config.toml
num_hidden_layers = 8
hidden_size = 768
num_attention_heads = 6
num_key_value_heads = 6
head_dim = 128
intermediate_size = 3072
vocab_size = 8192
hidden_act = "tanh_gelu"
norm = "layernorm"
norm_place = "pre"
norm_eps = 1e-05
positions = "learned"
qk_norm = true
attn_scale = 0.0884
bias = "all"
tie_word_embeddings = true
parallel_block = false
init = "normal"
init_std_qkv = 0.0172
init_std_o = 0.0043
init_std_up = 0.0172
init_std_down = 0.0043
optimizer = "muon_variant"
learning_rate = 0.0109
lr_mult_qkv = 0.7
lr_mult_o = 2.0
beta1 = 0.95
lr_head = 0.00633
warmup_steps = 0
schedule = "wsd"
decay_fraction = 0.946
decay_shape = "linear"
final_lr_fraction = 0.1
batch_tokens = 131072
max_seq_len = 384
doc_mask = true
z_loss = 1e-05
train_tokens = 967400000
max_steps = 7381
dataset = "wikipedia_en"
MLP neurons of a small language model. Each row is named by its layer, matrix (up: input weights) and neuron, and shows model dimensions 48-175. Each number is 500 + 25 x the weight over its row's rms, rounded and kept within 0 to 999. Numbers have three digits each.
Before each neuron's rows, "fires after" lists the tokens most often just before its 100 highest values on Wikipedia text that the model never trained on; "fires on" lists the tokens most often at its 100 highest values on Wikipedia text that the model never trained on.

fires after: " ", " and", " (", "s"
fires on: "1", "2", "3", " Le", " le", " and"
L5.up3071:491494502560510507490543538497467535499476482484536514500526481525524461493491502481495511506499491564497476456508533466503516555463519491525462442512517525474474470512483488449493520509513502492494501496510494519485508525530521519514521522516500517449496561507518494504521531491479509464518481494466500515487486497500449508500535507530478530537487529534492472482506502471492489492513

fires after: ")", " |", " review", ".", " test", "ck"
fires on: "\n", " |"
L5.up275:516488468487485523483503495508495507496456479465515504489480519529494505482526500524534505494476484539505478482490489515515524484514501507514554526490544464540478470462485488521539494483505544489482509455497503457486495429490477476495560489503553484472505539504506493472503507514502522500444492516494494499534486525505484553491524492469523540481489539512490532509520498463485511531477

fires after: "0", "5", " K", "6"
fires on: "0", "ot", " (", "5"
L5.up1957:501531500554428503561502480491545549491505484524539529514468475484530499502486491486449527536512477474525519488502500489512488454484479504455477507546485452503518501539500487512499521482520470493502461504530485449554482489540500478486504490487477484487491526508481475526523502454500510503512468524492525503479492500476470491492539507463489522563488482474531493536525511526515508492514

fires after: "2", ",", " |"
fires on: "0", " "
L5.up1230:491528505460542497519481491484492495509493512496479531517504509512498487466481470496462486555521461496495488473472502502500532504521481478511511498456516470487475538507463513477516561528474551496517516483522488532466483477465481528474467519518532460544521481519508477542487505486554499505520496532509551517431555490463557530461512511477537478484472495524499488495510515540513474486501

fires after: " |", " "
fires on: "\n", " |", ")"
L5.up1758:513477464512506467492539497496498510535456463495520539491509473465506531503522489492475523505501470515523449529502466510464464495523499532550504472493523548509482495524505544483521500477496520481490492496508506488524474524507561427488505497515504526517519495467549510517511468473465506484459495508519492522556497509520483560537516478465505518526450491468501499456560503484480519524498

fires after: "°", " ", " |", "4", " /"
fires on: " ", "4", "5", "3", "2", "."
L5.up218:478530520495480493480490505501495515494506498503503490523507482518507473515532488519512525516506522510478535506537474515523464490501510511511471508467517517494516457455497477505504501522466530495551495491510485506556493528492479498494505479534504449501482494532503506549473505517507492498544495469506478495536507494495471547551509453471509509520498486476527447543488502493516477539496

fires after: " ", " (", "1"
fires on: "1", "2", "9", " Q"
L5.up1787:550440509479507506476496459483481504494497479564530491516453470472495515499501470551542526510505487490451508525455517497506508478510546450483512509521483457521506465480504542500474510534492539482518474540526501504518489475505480508445498501549505493547480541535471497515478499486536492473489496488482468503518477457520511503492540514509522481501571520503515510475519516491556525506525

fires after: " |", "|---|---|---|---|---|---|", " H"
fires on: "\n"
L5.up2513:451507555508489486512516549502522500488475492479505487521496486498464494451460478495471487495492560495481495455482524498531510488517495505492497511507501508490510480524493515468504472498490547483562520513494497481469493440521496483473534507485474508527515519461493481498512518525465518500462473488545541506487527460529518487497449520470515471518449523509473532499499504478520451544476

fires after: "0", "1", "2", " the", "9", "3"
fires on: "0", "th", ",", ".", "enth", "5"
L5.up1578:472522462520507516521494502504477517550481472502501516521550504485482557497493551525478512516529471465527465509488508470485466452447505529536490521492492511484501480443483521525476472493495456482491451516517523473514508522525517526522501483517480502521531466503553542485522498545504523512494493496494508476535502490526534514510498469495504488503496489558489481515490497526496532509492

fires after: " on", "On", " |", " /", " On", ":"
fires on: " ", "\n", "0", "1"
L5.up2516:472491506499508509543509482508493484460523477458537463478504547504506491499486482524528482514495489539507564483508488517480489506456533461511494475528499514511525475464478514531492441504491502519476459520452489488496480530485473524440531476523505475531471514494490493514453487477511502511523529530522485457516536515483485517518489512494499495473505492493490508490534483517509493543480

fires after: " |", " -", "ros"
fires on: " ", "-", " ("
L5.up702:490477490525512513491503490494483466516568550484480458518561490474490487494495506523477533469500502553529520500493469485497497454457478510505510516476535454500519495493510480505535512536489520508510511463488441530519479474499507479508516509545488481515505473490467489477441489489507514531499504490533515504524506481491453503531464542481541495516558471502514524458524520499492458431459

fires after: "0", " to", " the", " ev", " and"
fires on: "1", "2", " oper", " Oper", "ac"
L5.up160:482505531492532452479515518500510490463471467564537504487495531516481506508484474483488497469473548523510535521497548539473503521540528514505495543540475487483500504483474461507478488502518549550497499529509501432529495499501554497485485513486514489511465511491495532525424469520500505542488511505488518495487460539502546471502529526532521509502519541506482523481514535462535498508494

fires after: " on", " the", "On", " On", ":", ","
fires on: " "
L5.up2486:506551490477509524537491502473479560489522512507484489504505504472498528489474494521458530531481537461498545460486559505531529453487482449494450563482492474492468462503523477484496499477522526517499493485499492540466478518478508448498495521538480487512512503512480509483488488532511511505472541480489522489547493500492551486492468534458497498495505497522492511545535459544491487488477

fires after: " ", " ("
fires on: "2"
L5.up1406:502494472497514496513494467498536486491499523507509450503488507483515540508539503590509488483504527512515519514526514512493525503474474498450537518492478507527537493509463496524505473530511527464469454472530473476554531514460524504476457517445456503474458555479486501502487501510520503549477516490476494482509495504513491478446508520514469532451486530516499504516499532529528510495500

fires after: ",", ".", " ", "3", "4", "5"
fires on: "5", "4", "3", "6", "0", "7"
L5.up986:496466548540489485518487491500501541527525519490530482477492517453520513509482501478503501473529476518504508472457490493484553483482507546514468432474536491457486487575487468524475488489512502464506512517482526452495481522504531496508493456526514515475474561509507494497556517509504569510456520502524512481551538521518495516555501479454526480487463484519497515462504482522487506499506

fires after: " |", " /"
fires on: " ", " (", "C"
L5.up355:499487501482521482536540473495516514551491509472514473502490514504540460466495479524495491467524546488485501540526499509470462458520452547484478523508501512519521488501489509508520514513509534511490483497519500514516492484490521451478495522488449513512505539500460516537519445488489458528487520489492476502496498527521504458544480456474490524497501517500487545496515539503512489481500

fires after: " ", "1"
fires on: "1", "2", "9"
L5.up1012:518491537493491550499540477522456509551494506487534479502500518493502489486520471518533508468522542499491476485511483496511459528516478488503488503500529473495465473486484509494445518509486485494516512516477519495543479475539492551483542515529482506490431476500481469479487479518490523523507529508500492501473484538502511497521511514496495519458484517472445537510508491476505480494502

fires after: " |", "|---|---|", "|---|---|---|---|---|---|", "|---|---|---|"
fires on: "\n"
L5.up2968:497525493498524455497517549502503519498469498480484499481512508486489500479521499474457519471499509544473468491504498529502520479498478539522484511473483529506507454458491514513507496469482490488491496510459449464542537478525511510501509499541450492472542523502507494525491528527506524507460498447498525458554528489477460507517480530504495517499480486491491513527517500516512474463483

fires after: ",", "0", "2", "1", "5"
fires on: "0", ".", ",", "3"
L5.up727:493526491534503500509518471532480505517501456485487461512504485491504513477533493501555509455524503471558516526481497520523493454496512519476558543474507512509498472503502502499462542512477467500498539523448489458537477464495512486521448512510476531493458492509466493509534513485495510524535515514494537510535489516519519526500495498485485509485452486522515491523505526492493504490525

fires after: " ", "2", "1", "3"
fires on: "1", "3", ".", ",", "2"
L5.up1308:482518504506468497490515497465539495513492503517483515487481488538503524523511480460505524498498535489480471484473504517473478507495482518518467478466509467492493488516508484525494516499491535526501489487496493478473519469489531461500449505518511534485452533462516509509486543482508485466500521535527555495525534497523478508474544505564495539494456497534541454533505522528459516509489

fires after: " ", "2", "\n", " (", ".", "-"
fires on: "1", "0", " ", "."
L5.up2621:494503512514511478512509484478527531477529466490505518493491446478511504493524505503492461494509518474498479501492501528494499539499482486505533507510492469508502560486487492497459521509496521482500476479466539475512500493488516481497538529488519528552446491519466508499476526459556501532493558507477539489506533480488524516475461482489518481484507503532579522485507504489517505520487

fires after: "2", "0"
fires on: "0", "–", " ("
L5.up3006:497494499528518459525509539465494528499492504478495492467495503488504488474492514496452553462529473522517483492477489480544474519501484501557475531451514488502489485490471511456495501535508475467477467504543500479527459527484517497537484513487499451499477467477460458469501527466479503494470534523496473524484502472469504541463507465525445479488499464484457540532491539524499550515539

fires after: " ", " ("
fires on: "1"
L5.up1929:515462519504518533471508454517488522529550502485518492502517485486465482417511482528491519494497488519530505513493540501459551516530525522488526562541485498532532503490532503486483449455478518494515513505535549501444491549448499490529509437526494533517516492473467479470491516471523539504502503469504547460456491453473521546462459525527521487477502511494483537540518545479516509501492

fires after: " ", "2", " the"
fires on: "2", " ", "0", "–"
L5.up2119:511514506468488567528485551490495561542512508488483495491533489478477533497508539537502520474500520480478479456475494483496508482532513501535549490497531536483492542477464482465477495504470495449496474458475503478560470545486557484491430494463511525514487485501490488564561454493500491489432557457497461494478514509461501523462496475502514522469489509472500512494487483483494491486504

fires after: "9", "1", " "
fires on: "8", "5", "1", "7", "9", "4"
L5.up1432:507470477476503518502519516495511521458473490506511493477529499525504520494529515519525508510536525515495499524492495490486514529485510522532509472526486467491542502518501474511477482477516485470539496490445488445506474525516491520505539495531522473513488510568510520507511515527516496503525468512466510493507464474491498509525489488520556510534493527513508497466544518551494501520524

fires after: " |"
fires on: "\n", " l"
L5.up1930:503435471486483532499475506469471518494484506509539533471508489475484496455506533486547479485527461519482503492539494492487470512479473516456491532490522512488540509476522492512455441470564492526523549541492530519465540445500550498503543536479507491483501485463483512484498510510503504528447538498552504497487530465475487489511523479523509488517506494486464515480467507506476459523506

fires after: " ", "-", " |", "9"
fires on: "1", " ", "2", " T", "\n", " F"
L5.up1402:534477490488515510457447469432527517497545521477515509516467516470488446485571490465514464493451554485510457513503512510519491500477485471492465506471480532548463481507465469470513510490502505507498515491537479499495537480510474449501520497514523504516481482473483459492501511539508462454483500507512501516521471512496509510501505515490503535606473486543511463439525488486504511485509

fires after: " ", "1", " a", "2", " (", "3"
fires on: "2", "1", "0", "3", "7", "5"
L5.up2503:520498445539493501495450461481517498478537502483512445452509522495503466473539467541511495491507462506476498552469508508524496482524459526503478502497478495478488535493485508511487529544467537491490498456514453482540511495479526519561493478483505473502514480532480493532533502516471473512513490498491492517500497454478496471559489550519536502502476543542533479527463489515493472504499

fires after: "1", " |", " in", "2", "|", "In"
fires on: " ", "9", "0", " Total"
L5.up1836:488538544493446503500485551513500529450512490547464528485525495502545540479520502505517471514519506462489473494527504525479495471460499513502529546506485525519489495502549550515496518499499545478520532478510508516519509487455505471458480495520501466493518495506488454526535507502523517512496492493508456483475480458485492475442537487505467505474503484543458530501487503479473493504499

fires after: " ", " |", "9"
fires on: "1", "2", " ", "5", "3", " from"
L5.up1294:466504512542510519447513446495503503490502508531506466460511461486477492508567478517546529494548475535508490520443546488491510519479492483529530522451508465481535495526461482492493533513492509487527524468469517517530483507545504481569491474513488533502513510510472484560495479503516534489528507478484504495472517490517484503567512508501529538485508519492498493519484539476500499545495